Weights of a small GPT-style language model, trained from scratch on English Wikipedia: LayerNorm before each block, biases.
MLP neurons of a small language model. Each row is named by its layer, matrix (up: input weights) and neuron, and shows model dimensions 560-687. Each number is 128 + 24 x the weight over its row's rms, rounded and kept within 0 to 255.
After each neuron's rows, "fires on" lists the tokens most often at its 100 highest values on Wikipedia text that the model never trained on.

L4.up145 [127 151 126 107  93 125 138 120 117 160 113  91 111 143 107 151  48 100  80 151 165 128 161 135 157 116 126  93 166 105 116 175 129  81 160 162  78 133 154 123 130 127 127 138 136 142 109  85 169 139 143 117 149 129 132 116 115 124 106 135 157  99 141  89 139 122 158 113 116 115  58  98 121 158 142 165  98 107 137 150 127 167 115 126 144 131  85  59 118 140 117 123 142 174 116 141 112 121 125 152 123 127 114 104  92  95 137 157 137 128 136 111  78 156 107 136 151  93 136 111 125 109 116 123 136  80 124 125]
fires on: "| ", "\n", "1", "==="

L4.up334 [112 134 165 109 126 126 137 146 161 109 164 167 127 149 108 131 152 131 140 109 148 129 114 127 150 184 128 128 158 173 152 128 113 130  99 108 140 141 125 151 119 128 102 150 107 154  99 101 152 114 111  93  93 133 157  86 157 118 117 128 174 133 150 135 139  75 102 147 129 169 134 165 119 116  99 124 179 122  92 144 131 123 145 128 151 143  83 125 124  95 124 166 168 117 125 117 111  70 124 100 113 153 123 135 127 135 168 151 126  93 129 139 112 102 114 166 115 117 111 110 127  93 120  74 128 165  77 140]
fires on: "–", "and ", "-", "per ", "or "

L4.up1865 [171 148 150 152 123 136 140 141 100 128 155 153  97 138  90 115 145  92 114 150 127 134 129 149 143 149 136 137 110 149 152 175 121 118 142 114 135  82 175 161 124 174 104 155 148 116  85 127 116 133 157 128  94 139 119  81 134 140 106  94 137 153 150 180 151 106  77 117 136 120 118 127 130 118 142 141 121 107 148 131 138 149 124 145 155 154 147 116 142 121 101 136 151 124 134 115 136 129 155 133  81 180 117 122 137  74 124 123  77  94 106 133 119 111 139 144 120  92 125 110 155 182 114 132 136 140 136  84]
fires on: "\n\n", ". ", "\n"

L4.up2749 [101 116 164 144 115 127 119 131 167 137 139 131 104 133 166  98 127 135 118 112 163 106 126 144 113 122 141 126 152 112 129 152 111 103  98 117 160 126 125  60 140 141 121 134 139 142 155 167 114 129 138 174 173 135 113 112 187 112 139 128 104 133 116 161 126  64 132 111 138 116 105 118 124 120 139 115 155 113 169 120 165 109 130  92 129 106 124 140  92 137 116 113 110 127 121 113 168 137 141 147  97 141 101 145 126 109 134 105 159 156 146 122 153 147 115 132 119  97 114 133 188 112 111 170 146 117 158 128]
fires on: "of ", "-", "de ", "la "

L4.up1446 [160 157 154 144 103 139 147  89 128 119 134 156 153  97 117  87 133 127 149  99 116 126 124 116 147  84 102 142  93 131 148 143 125 113 202 108 146 103 150 124 172 134 134 195 137 130 142 137 100 169 163 118 127  85 146 131 137 153 104  77 161 177 132 126 151 129 126 101 113  84  83 126 160 121 120 141 125 147 138 124 165 104  99 131 125 158 119 174 123 111 164 113 103 115 102 152 127 116 107 103  96 128 108 104 152 117 107  53 118 145 117 126 105 131 142 135 112 116 111 148 156 149 146 138 149 120 168 119]
fires on: "\n\n", ". ", "\n"

L4.up2578 [170 134 106 102 119 139 127 141 123 133  93 185 126 105 146 114 142 124  51 163 143 117 159 140 150 100 125 147 109 111 150 114 118 135 113 115 123 122 154 133 182 165 143 166 155 165 154 131 156 149 165  97 112 137 124 120 117 130 115 104 183 117 114 112 102 115 106 109 142 157 143 115 120 139 117 147 106 106 150 128 128 141  62 141 130 152 108 152 135 100 131 140 142 111 117 157 141 130 161 119 121 132  89  84  98 116 142 119 102 122  91 142 124 137 175 153 115 126 157 135 122 175 158 156 113 136 134 165]
fires on: "\n", "to ", "/ ", ". ", "succeeded ", "defeated "

L4.up3024 [121 180  85 158 138 110 122 165  98 171 144 108 137 113 103 179 115 127  86 109 116 114  80 132 142 159 136  98 150 119 111 100 137 125 182 154  97 148 173 105 104 124 127 136  96 123 147 160 114 153  92 166 145  88 160 118 126 146 137  83 162 108 147 133 102  94 100 145 150 148 139 106  81 131 138  90 143 105 166  81 167 145 141 139 165  91 156  97 121 120  84 106 118 168 131 124 138 139 136 121 126 135 144 118 114 156 132  78 131 180  85 134  98 117 132 146 163  87 146 110 140 142 153 121 160 124 141 124]
fires on: "| ", "; ", "th ", "j"

L4.up2761 [134 169  86 168 102 124 125 107 125 131 116 150 102 102 105 159  92 121 107  78 124 154 147  92 135 140 102 146 103 127 134 110 131 127 141 107 119 105 113 143 151 114 139 139 154 120 120 131 127 131 133 122 147 151  99 111 142 142 114 163 119 117  97 131 128 109 108 142 123 135 123 108 125 138 137 148  95  96 169 139 152 172 163 134 127  86 156 138 144 133 172 139  95 116 140  89 129 142 128 135 128 118 115 125 107 105 134 105 143 139  70 108 150 120 114 142  83 138 102 126 197 109 127 126 119 104 102 160]
fires on: "- ", " ", "| "

L4.up364 [117 123 110 143 172 117 147 120 153 123 138 161 119 182 110 134  96 134 136 120 102 121 124 114 173 100 143 177 144 130 120  96 156 103 129 155 133 169  98 167 117 136 114  89 107 108 170 139 142 145 121 114 117  82 160 123 152 108 117 144 124 104 169 131 117 125 109 139 112 134 130 110 132 113  98 122 127 123 132 149 147 141 111 130 129 172 120  89 196  94 137 118 150 108 124 109 143  99  81 111  96 164  99 114 109 135 147 147 120 147 130 127 126 125  83 124 131 154 135 162 143 100 161 106 102 175 100 182]
fires on: "and ", "to ", "–", "– ", "but "

L4.up226 [151 117 130 121 154 108 135  94 129  94 110 150 129  97 104 121 111  85 111 162 159 109  60 113 151 118 119  96 141 113 124 178 122  94 150 173 157 148 112 149 126 148 129 120 114 112 102  95 114 117 105 145 127 104 115 101 136 130 128 133 100 124 116 109 164  98 147 128 120 120 130 118 119 129 133 126 137  79 140 109 176 152  96 109 134 114 150 111 129 126 143  52 124 102 162 136 160 126 130 194 111 130 162 146 125  64 123 167 113 117 126 113 108 143 157  88 124  66 105 116 146 168 145 143 141 121 147 100]
fires on: "\n\n", ". ", "\n", "| ", ", "

L4.up575 [115 150 112 176 113 138 120 151 117  97 125  98  60 108 103 115 138 136 140 140  77 126 119 108 146 112 103 132 122 154 133 111 125 143 148 157 131 132 128 144  93 165  88 106 128 128 149 134 150 132 142 141 136 160 136  99 153 159 118  87 112 151 128 175 139 127  89 166 113 118 117 119 135 101 158 110 114 155 124 125 137 164 153 118  98 105 150 132 154 100 139 135 136 176 145 100 162 105 140 111 105 133 132 155 111 137 142  91 122 108 121 103  87 171  93 123  86 127  92 183 101 153 156 139 120 131 131 122]
fires on: ". ", "\n\n"

L4.up2377 [122 136 109 119 101 122 152  95 132 147 100 163 112 110 145 131 146 121 125 134 100  91 149 105 169 152 140 100  84 100 173 133 120 107 174 156 108  90 123  92  79 150 136 152 136 160  98 131 122  72 126  79 110 154 139 123 111 119 150 174 137 144 119 151 135 127 120 157 157 104 152 120 102 101 113 147 144 116 128 130 112 163 137 116 118 127 101 101 133 165  79  94 106 156 191 129 171 101 131 126 115 134 116 143 108 109 134 164 146 150 122 101  95 117 122 108  94 131 121 171 116 110 121 112  86 111 121 123]
fires on: "to ", ", ", "from ", "of ", "-", ","

L4.up252 [126 119 151 131 139 147 191 119  93 124  91 124 127 126 111 150 119 171 139 148 137  91  96 131 103  83 117  78 141 113 114 136 127 156 147 177 135 123 124  79 129 133 130 152 135 143 138 156 128 137 113 106 127 106 157 143 143 107 156 111 135  94 133 157  86 138 134 113 108 174 116 154 120 108 186 117  96 134 116 130 160 138 135 141 133 109 137  92 123  89 136 102 141 154 105 111 124  98 126 120 120 166 158 102 116 129 123 127 145 119 132  98 125 134 140 119 139 162 135 131 199 164 123 134 132 146 156 104]
fires on: "| ", "i", "lic"

L4.up1490 [116 104 115 101  64 129 125 142 156 145 156 133 136 161 118  89  82 104 106 156 136 163 121 145 183  87 138 141 118 149 157 142 147 124 103 121 128 108 120 110 124 146  65 136 103 137 135 112 131 155 131 169 161  64 111  98 120  57 118 142 153 108 120 137 123 169 129 125 151 123 130 163 119 109 101 123 134 153 139  42 157 180 121 183 123 120 113 101 105 100 115 110 129 143 105 113 137 138 146 136 136 132 138 149 118 138 137 147 151 137 159 135 117 120 135 138 129  76 112 168 173  97 112 136 130 165 117 112]
fires on: "and ", "| ", ", ", "as ", "before "

L4.up17 [162 148  92 142 117 144 112 181 166 141 169 123 133 135 125 161 147 135 110 149 146 110 122 115 128 116 124 127 104 132 137  87 143 149 140  97 113 146 125 127 138 139  96 104 108 116 110 141 118 170 152 116 135 104 107 152 144 103 131 117 148 112 147  70 151  86  95  97 158 107 146 150 126 170 129 135 137 131 139 190 100 113 125 125 107 106 104 119 118 118 126  93 135 135 124 155 163 155 144 156 130 136 137 131  81 111 135  85 147 100  66 138 106  96 142 138 120 109 128 152  84 167 134 149 124 126 153 143]
fires on: "\n", "\n\n", ". "

L4.up356 [128 123 104 154 116 146 116 105 101 147 159 127 129 107 120 117 110 179  68 126 145 184 153 118  85  76 120 104 103 141 148 124 141  92 112 160 136 148 144  81 132  91  98 150  96 120 125 139 130 140 134 162 119  81 151  77 131 113 154 131 144 110 134 108 122 142 120 129 187 127 128 110  94 107 107 144 142 178 132 133 150 146 154  83 129 161 105 135  88 111 133 136 151 136  82 147 123 169 114 148 119 113 106 168  92 111 136 147 127 131 115 128 114 135 123 137 145 128 142 139 119 106 116 112 114 149 136 157]
fires on: "and ", "to ", "| ", "–"

L4.up1103 [ 86 185 124 117 151  90 109 146 122 128 146 120 116 110 110 170 135 147 113 104  89 172 150 162 120 112 114 126 154 139 127 127  92 134 124 119 126 110 130 114 143 129  99 122 155 145 142 157 113 153 138 126 115 112 105 145 176 205 153 122 116 130 135 113 131 122 160 111 141 143 121 133 120  80 118 116 137 115 143 126 101 169 126  58 111 120 117 145  98 145 157 144 123 102 147 113  76 108 107  98 161 153  98 139 142  78 113  84 153 169  60 114 140 157 100 134 138 125 102 145 121 117  70 147 115 134  83 151]
fires on: "| "

L4.up116 [130 150 139 131 115 143 112 148 124  88 140 103 120 193 109 136  89 135 129  92 119 115 148 144 153 115 157  87 101 114 111  89 117 102 135 130 137 161 170 132 117 162 142 135 152 128 150 152 136 126 134 137 162 122 158 161 150 110 134 159 138 127 129 119 109 116 139 147 106 119 132  97 154 128 125  95 137 153 111 146 179 120 104 134 149 113 179 110 145 138  92 113 145 173 115 103 145  77 156 154  85 116 141 121 100 131 142 112 113 173 142 132  86 149  96 148  58 120  97 137 153 137 145  94 154 126 135 121]
fires on: "to ", "\n", "| ", "such ", "\n\n"

L4.up2900 [115 132 120 124  44  79  71 149 160 131 128 157  87  62  79 132 134  99 127 129 111 136 136  89 163 127 132 122  86 111 166 117 141 168 171 126  96 116 130 120 140 118 141 101 123 108 155 147  92 100  65 134 154 116  88 159 141 134 106 166  96 130 148  70 108 126 168 160 118 118 112  89 151 138 128 125 136 132 148 155 121  95  93  76 115 151  99 119 129 147 126 128 145 138 118 134 131 154 138 143 121 139 127 129 134  84 117 125 145 131 145 147 102 133 132  84 104 111  81 123 145  88 146 111 125 111 168 119]
fires on: ".", "- ", "| ", "|", "See "

L4.up1519 [153 121 158 147 108 127  74 136 137 143  98 149 120 131 144  97 120  74 139  75 143 114 131  99 139 124 145 155 120 143 112 103 130 128 131 133 132 100 137 148 133 115 105 130 142  67  94 123 127 167 128 108 109 128 127 150 120  76 120 148 100 166  70  90 133 137 141 112 151 110  92 118 155 157 137 104 141 155 148 124 100 116 134 120 144 121 134 135  76 110 159 156 139 100 125 122 128 128 121 181 110 135 126 114  99 124 124 135 113 104 139 165  88 145 132 103  96 143 143 129 113 102 115 120 112 130 174 113]
fires on: "| ", "|", "r", "h", "il"

L4.up1326 [110  82 121 153 179 132 137 102 172 110 110 100  95 167 107 154 118 125 153 120  94 134 145 123 137 132 115 103  78 114 191  94  82 107 113 145 132 124 158 126 141  89  72 144 155 146 155 106 126 134 130 100 132  91 154  82 123 137 123  99  98  97 146 154 119 139 110 127 133 100 136 138 142 150 148 140 107 115 110 151 110 143 116 108 115 124 125 107 103 175 160 115  66 124 113 121 122 121 118 135 140 102 126 134 145 123 139 149 140 120 110 126  85 135 120 129 129 140 143 136 122 129  98 114 173 141 136 126]
fires on: "and ", "'"

L4.up707 [ 94 165 149 140 111 130 115 139 155 128 146 122 115 108 148 115 158 119 135 113  76 137 172 118 144 116 147  98 122  95 137 121 145 135 123 123 114 115 150 130 135 143 110 125 122 151 117 112 128 173 129 131 137 138 120 113 134  97 104 134 100 151 123 138 116 123 139 100 158 114 118  87  96 114 108 120 132 141 164 105 155 155 105 154 109 117 156 113 124 142 166  80 131 136  92 102  98 149 164 139 159 128 127 124 109 132 168 102 129 143 139 128 130 123 123 142 124 148 105 162  98 136 117  98 159 129 125 148]
fires on: "| ", "\n", "\n\n", "as ", ". "

L4.up669 [142 105 168 144 137 143 137 154 104 161 102 125  89 114 167 120 113 126 122 116 126 126  85 130 100 117 162 161  77 130 137  94  89 175 131 143 107 122 125 146 151 115 151  99 130 153 144 125 141 146 114 130 113 150 105 150 109 129  72  81 125 113 118 146  84 104 130 110 136 145 125 107 156 128 132 120 141 123 125  99 112 133 150 167 108  75 141 116  80 105 101 144  94 104 126 131 147  91  82 148 118 130  91 119 117 158 162 202 154 157 115 124  84 157 144 149 152 161 155 125 134 104 119 130 159 143 139  83]
fires on: "and ", ", ", "-", "(", "or "

L4.up2966 [161 134 125 152 127  71 129 108 121 119  85  78 155 138  77  98 168 154 133 115 123 154 105 122 143 135 145 107 112 127  84  94 128 121  97 128 150 173 154 151 144  78 126 134 127 148 108 154 157 124  88 159 137 170  82 149 148 122 154  62 139 122 120 153 101 141 113 110 125 123 125 143 124 130 117 115  98 174 133 138 130 122 134 157 130 137 142  91 118 141 178 134 125 126 152 129 134 122 111 126 138 123 103 104 138 108  94 158  96 153 124 133 122 121  84 135 121 132 104 126 130 121 145 132 100 118 133 106]
fires on: "to ", "'", "I ", "just ", "’"

L4.up2508 [177 119 133  76  85 134 151 156 132 135 128 110 105  93 108 135 131 101 143 132 103  79 104 114 140 130 120 144 108 129 126 119  98 129 160 133 168 121 186 150 158 161 113 135 150 120 100 118 171 158 157 114 109 147 119 150 164  87 103 142 133 169 130 146 157 138  75 165 130 116 126 118 103 123 136 130 134 128 123 131 169 139 143 157 135 182 120  70 130 107 137 123 165 128 135 108 154 106 142 153 133 164 105 141  74 137 143 132 155 119 120 121 118 123 123  66 120 113 100 135 106 160 117 146 121 113 134 134]
fires on: "\n", "\n\n", ". "

L4.up867 [157 186 181 150 128 145 170 144 145 143 146 118 136 117 106 150 135 133 133 122 167  95 124 130 121 130 142 156 124 111  97 136  76 157 126 149 120 137 130 138  99 131 108 129 120  78 105 134 122 146 120 134 120 141 163 112  77 125 125 139 169 123 104 130 124 122  76 113 171 145 117 134 103 142 141 106 122 146 138 168 156 157 102 154 110 115 140 104  89 108 127 134 136 131 145 104 148  95 108 164 131 102 119 151 123 127 133 150 171 142 160 121 100 140  98 150 155 180 115 176 141 144 103 131 135 154  96 135]
fires on: "| ", "==", "("

L4.up644 [ 97  50 137 106 146  94 186 180 162 132 111 152 146  96 158 128 135 132 154 122 127 106 145 118 136  83 160 130 134 115 165  96  82 152 128 103 139 125 107 150 138 103 116 117 119 133 126 144 132 106 116 114 119 110 118 146 124 124 153 120 179 150  92 118 127  96 141 102 149 113 101 107 121 129 110 126 135 170 128  99  95 137 144 121 132 143 139 115  56  69 129 105 121  95 122 158 130 128 142 119 118 102 138  94 132 147 106 105 142  93 138  97 124  94 106 165 159 167 136 127 128  67 126 142 115 161 104 127]
fires on: "and ", "–", "-", "3 ", "| ", "25 "

L4.up1056 [ 95  85 106 149 191 111 115 135 150 129 142 141 109 153 100 100  84 128 101  93 125 150 132 116 129 129 123 158 168 100 135  64  84 164 186 164 137 170 167 141 132 130  85 120 108 155 166 128  74 123 120 124 135 159 116  96 130 150 130 129 152  93 133 132 129 153 151 133  88 185 123 145 129  76 154 119 147 152 128 110 134 142 111 103 127 168 125 125 128 114  83 162 112 120 177 112 124  88  69 113  93 149  82 161  86  91 131 132 131 119 119 134 126 138 162 123 135 146  96 119 103 146 105 171 104 143 114 108]
fires on: "| ", "\n", "and ", "|", " "

L4.up1573 [118 119 166 131 120 111 183  88  87 128  94 182 124  95 138 121  93 144 101  89 131 163 133 107 150 102 149 131 160 109  95 114 134  91 118 161 126 107 142 101 144 132 115 128 150 126  96 126 193 140 109 142 133 112 100 119 108 150 135 137 134 138 156 141 135 127 170 101 142 153 125 117 160 145 122 116 129 104 198 139  99 154 128  79 110 147 137 137  94 139 174  95 136  89 144 126 102 163 114 137 132 110 153 132 139 142 125 124 140 141 113 140 114 166 107 113 121  94 156  91 149 167 105  83 114 106 113 150]
fires on: "\n", "| ", "\n\n", ". ", "a ", "play"

L4.up703 [127 133 128 144 156 105 124 127 132 125 146  92 127 138 117 215 144 104 125 116  94 115 151 173 149 135 158 148 131 130 114 128 160 157 125 111 118  93  97 104  88 104 109 126 158 125 117 136  99 170 120  98  96 147 150 156 114 129 170 157 154 115 158 140  81  82 137 136 139 146 137 138 131  94 144 153 149 104 191 152 147 138 119 109 113 152 135 128 118 173  96 148 111 109 151 129 100  89 120  97 119 163 117 113 111 144 153 159 154 153  74 134  91 154  99 104 110 137 114 104 115 108 138 159 126 134 100 136]
fires on: "| ", "; ", ",", "-"

L4.up1586 [ 98 104 124 211 144 104 158 119 131 127  89 145 134 113 103 145 163 164  80 130 147 133 151 116 152 165 130 106  83 142 157 131 144  97 168 122 126 139 156 147 101 104 119 121 110 152 148 135 132 132 181 222 134 128 114 128 129 125 125  99 168 146 125 123 128 134 127 117 155 121 107 133 136  91 136  90 119 147  80 127 136  98 118 117 127 166 151 116 125 121 147 141  93  98 123 132 104  96 127 136 127 114 112 138 124 151 125 158  82 104 112 110 162 199 119  90  73 130 137 147 107 168 104  98 106 131 127 146]
fires on: "to ", "ul", "C", "'"

L4.up1729 [144 108 105 102 125 101 116 129 183 133 153 128  96 147 136 139 107 144 124 130 113 111 105 115 135 116 119 150  60  96 186 104  97 179 140 142 152  62  87 155 128 140 147  97 137 127 125  87 145 112 124 111 126  66 139 107 108 128  96 138 133 150 127 149 115 107 137 145 165 149  97 172 117 137 137 119 166 113 117 112  80 132 108 154 136 121 134  88 100 115  99 107 119 104 137 150 134 146 118 123 170 108  90 157 104 108 113 145 116 130 127 113 123 150  90  90 121 185 115 147 133 161 109 103 122  82 141 131]
fires on: ", ", "to ", "the ", "and ", "-", "'"

L4.up2365 [167 103 137 161 144 125 138 136 154 111 156 145 126 150 121 103 147  95 119 118 133 119 143 166 112  99 140 125  99 115 155 121 125 151 117 137 108 147 152 112 140  93 104 137 167 147  89  84 183 114  92 124 136 130 132 103 120 165 123 127 166 115 141 136 121 124 106 114 174 126 127 111 140 100 123 100 146 130 127 166 133 129 156 138 134 141 152 145  30  99  87 155 114 125 131 130 169  84 120 116 129 113 124 115 120 156 141 154 127 143 156 130 148 122 176 130 172 123 141 123 117  89 149 138 148 145 136 109]
fires on: "and ", ", ", "| ", "===", "to ", "= "

L4.up2328 [130 140 142 138 115 130 159 124 186 116 126 171 146 145 133 100 128  97 139 158 155 127 119 126 152 130 155  88 145 112 137 137 144 157 115 138 106 135 156 114 124 130 150 122 122 128 133 107 139 137 111  78 116 127 135 167 158 149 161 120 171  95 121 111 121 117 143 128 130 162 117 115 165  88 131 139 149 155 120  95 158 132 139 120 112 139 105  84 100 124  80 116 152 131 110 163  82 111 165 130 145 174  99 117 114 111 165 113 111 152 125 132 106 139 101 183 108 109 128  96  70 132 173 115 129 129 102 107]
fires on: "and ", "| ", "or ", ", ", "to ", "==="

L4.up2803 [ 92 142  91 151 148 120  87 141 145  75 140 123 127 124 124 118 161 112 107 117  81 139 161 162 146 152 150 111 140 147 180 132 165 137 118  99 132 151 197 124 124 141 124 127 160 104 155 101 147 130 125 155 149 133 124  99 135 172 140 127 129 155 155  97 126 146 156 137 135 175 147  85 135 134 120 116 141 138 114 121 138 193 111 116 103 107 144 126 175 122 120 141  85  99 135 118 127  90 123 137 117 162 119 128  95 124 140  99 156 109 110 148 134 105 134 123 125 136 162 100 122 151  97 134 187 115 128 140]
fires on: "| ", "\n", "2"

L4.up2131 [132 139 131 116 160 119 157 140 174 130  95 145 140 154 141 122 142 117 147 128 130 134 118 117 143 102 155  92 116 158 119 131  99 174  82 119 136 146 144  93 176  79 119 115 134 132 159 180 106 129 120 136 132 126 136 135 129 107 128 119 140 123 145  92 106 123 129 110 139 110 117 169 132 117 116 126 178 170 136 180  94 141 130 113  95 165 135 107 113 136 131 159  96 158 113 113 133 109  95 122 146 145 148  97 100 135 146 126 105 121 164 138 170 122 134 137  93 148 127  98 152  85 113 111 100 144 136 115]
fires on: "I ", "not ", "to ", ") ", "] "

L4.up467 [127 141 150 130 116 119 140 158 142 141  69 130  98 141 130 116 131  79 120 135 134 115  64 108 158 152 138 130 108 133  75 128 121  81 172 116 141 150 131 135 150 151 121 185 102 105 134 137 119 176  93 123  89 164 117 132 136 129 138 107 183 162 111 123  70 158 101 139 122 111 148 135 100 145 148 137 160 121 139 132 171 116 108 118 128 160 132 107 151 105 142  91 140 107 141 109 137 106 132 152 131 154 113 152 112 142 114 124 150 139 111 145 117 147 111 117  84 121 119 105 152 120 112  40 132 166 133 118]
fires on: "\n\n", "\n", ". "

L4.up861 [134 102 134 157 126  96 128 116  85 112 149 138 110 117 172 160 161 176 140 139 112 155  98 138 146 118 126 125 119 141  99 120 139 133 164  61 113 134  83 119 146 116 167 121  87 140 109 122  92 104 120 117 152  80  88 142 129 124 163 129  97 133 114 128 120 142 129 144 106 121 158 121 142  92 112 134 153 100 147 103 140 119 156 103 137 166 169 174 163 145 153 109 142 119 138 135 101  97 162 104 106 124 163 131  92 146 102 155 135 144  91 202 127 110  94 112 156 116 104 148 138 129 154 149 142 125  72  90]
fires on: "| ", "Al", "is", "re ", "goal "

L4.up2816 [147 165 158  99  95 159  84 117  84 149 139 158 122 121  91 137  99  89 111 136 138 128 111 157 118 115 101 143 122 145 115 173 148  95 120 150 119 156 118 103 113 136 127 144 139 160 136 102 112 151 123 126 122 157  75  81 135  76 128 168 144 126 142 139 113 129 149 167 127 109 131 151 133 107 116 137 113 161 116 105 136 138 144 150 113 127  92 118 121 130 165 101 163  70 135 183 142 146 167 124 104 139 172 146 144 139 126 163 138 115 105 112  93  93 157 108 170 105 129 119 162  66 136 109 136 156  80 138]
fires on: "and ", "as ", ", ", "while ", "| "

L4.up449 [ 96 134 156 172 164 138 115 168 110  68 180 105 171 105  79 132 150 101 136 138 130 101 137 109 121 134 102 171 129 138 120 164 147 169 143 104 137 134 130 114 174 152 124 106 114 145 157  95 137 136 122  87 133 153 145  89 124 128 112  86  72 150 123 199 155 138 140 134 172  94  92 155 123 137 120 153 153 143 161  93 124 145 128 164 165 114 115  79 149  97 117 139 117 224 146  89 127 142 123 109 131 139 114  92 115 116 159 124 144 132 121 131 117 119 101 110 105 147 100 113 158 132 131 123 136 128 115 133]
fires on: ". ", "as ", "As ", ", ", "Because ", "). "

L4.up1175 [ 85 102 143 100 115 160 144 118  84 156 152 116 111 133 157 120 108 146 161 122 131 126 117 135 125  70 157 111 135 150 152 114 134 141 149 173 140 141 136  81 145 135 158 136 137 145 121 113  97 108 117 118 146  94 128 124 147 112 112 168 118 127 114 122 145 147 132 124 109  95 131 107  96 128 118 129  93 151 133  92 122 174 136 118 112 154 132 135  72 122  96 108 147 152  81  94 140 131  92 107 169 121 144 121 193 126 144 140 157 156 149 102 155 163 112 130 139 112  93 132 109 134 147  92 113  99 155 113]
fires on: "| ", "ack ", "school", "around "

L4.up994 [156 104 142 101 137 151 157  81 131  82 167 122 104 145 165 132 108 109 182 155  86 107 147 176 124 158 151 166 127 117 112 152  99 174 120 130 108  72  97 198 124 132 114 133 157 120 138 116 128 141 111 149 113 117 122 151  84 109  90 126 135 105 106 123 158 116 135 162 163  88 131 114 102 140 147 120 123 135 128 151 138 107  68 169 114 142 116  99 118 106 139 159 103 109 159 145 153 136 117  67 104 118 159 183 116 128  98 139 122 126 130 140  83 120 138 103 117 150 146 123 162 137 127 167 133 122 119 147]
fires on: "'", "and ", "for ", "s "

L4.up1722 [174 140  93 119  95 126 114 173  95 126 138 183 155  81 142 160 145 124 108 124 142 133 121 162 138 158 144 134  66 140 200 148 138 114 122 142 150 144 134  99  92 131 102 133 133 146 111 108 154 129 130 145  82 161 137 100 115 126  80 116 170 131 112 111 136 138 113 119 110 106 136 136  55 102  74 103 155 179  75 129 137 155 106 135 157 172 137 126  99 100 130 137 133 125 127 122 122 162 161 136 134 134  98 143 140 145 173 175  90 118 104 123 123 154 159 141 147 128 113 130 164 138 114 126 118 156 136 153]
fires on: ", ", "and ", "to ", "| ", "/ ", "→ "

L4.up962 [153 156 121 116 129 104 126 121  92 107 104 164 160 118 122  95 187 151 106 106 139 123 119 132 101 140 145 157  96 112 143  75 137 163 104  64 128 140 128 172  77 128 123 162 116 150 117 110 187 152 114 143 109 156 101 130 147 115  90 137 156 150 130 124 121  99 106 140  90 122 122 136 143 124 115 120 142  89 151 124 123 141 156 147 160 144 114 123 103 114  83 118 122 102 117 114 122 125 116 114 150 187 145 149  92  87 134 134 128 159 118 114 148 120 148 127 158 110  95  90 110  74 117 117 130 159 113 115]
fires on: ". ", "\n", "\n\n", ", ", "|", "| "

L4.up1976 [124 122 128 121 135 120 158 109 138 139 129 142 131 116 167 130 143 155 139 154 138 101 108 145 121 140  83 111 111 115 171 107 114 142 113 133 125  94 128 126 116 181 141 102  78 137 104 112 100 114 100 129 152 113 109 147 149 100 137 140 140 113  84 122 106 108 114 181 112 139 122 144 113 140 123 157 132  96  90 186 149 135  95 115 143 143 115 127 107 137 141 103 126 135 129 140  91 140 166 130 139 105 145 117 156 124 120 151 111 147 127 119 151 151 124 165 115 178 103  85 120 130 152 159 190 142 140 128]
fires on: "of ", ",", "to ", "-", "000 ", "from "

L4.up128 [106 145 106 144  79 130  97 130 139 124 119 128 122 164 115 139 140 106 129 130  68  97 174 108 159  86 159 125 145 130 158 115 132  83 139 127 143 138 105 105 114 133 129 122 124 104 135 108 104 146  72 168 187 143 125 134 133 135 159 110 123 103 108 138 143 140 158 129 123 123  80  97 146 113 104 126 128 168 177 108  87 114 156 143 144 107 158 170  65 120 172 135  98 113 149 124 134 145 132 153 115 143 156 152 114 162 129 113 166 138 112 117 147 116 111 123 123 136 152 147 113 128 123 125 154 140 138 150]
fires on: "'", "-", "of ", "| ", "/"

L4.up543 [127 132 119 116  81 136 175 123 151 109 115 105 135 129 130 115 106 138 123  83 178 107 104 115 127  96 125  79 122 116 132 156 140 125 171 154 121 118 108 112 115 111 110 126 125 157 112 113 153 109 122 140 144 134 183 167 108 137 126 144 120 126 139 132 113  95 118 151 113 100  97 119 144 130 163 142 138 112 150 140 114 140 128 135  76 146 138 117 107 150 119  68 125 109 186 149 200 104 122 111 150 138 140 122 105 138 119 140 169 115 160 105 106  86 126 119 158 125 143 150 133 115 134 130  91  81 117 114]
fires on: "| ", "on ", "years ", "over ", "number "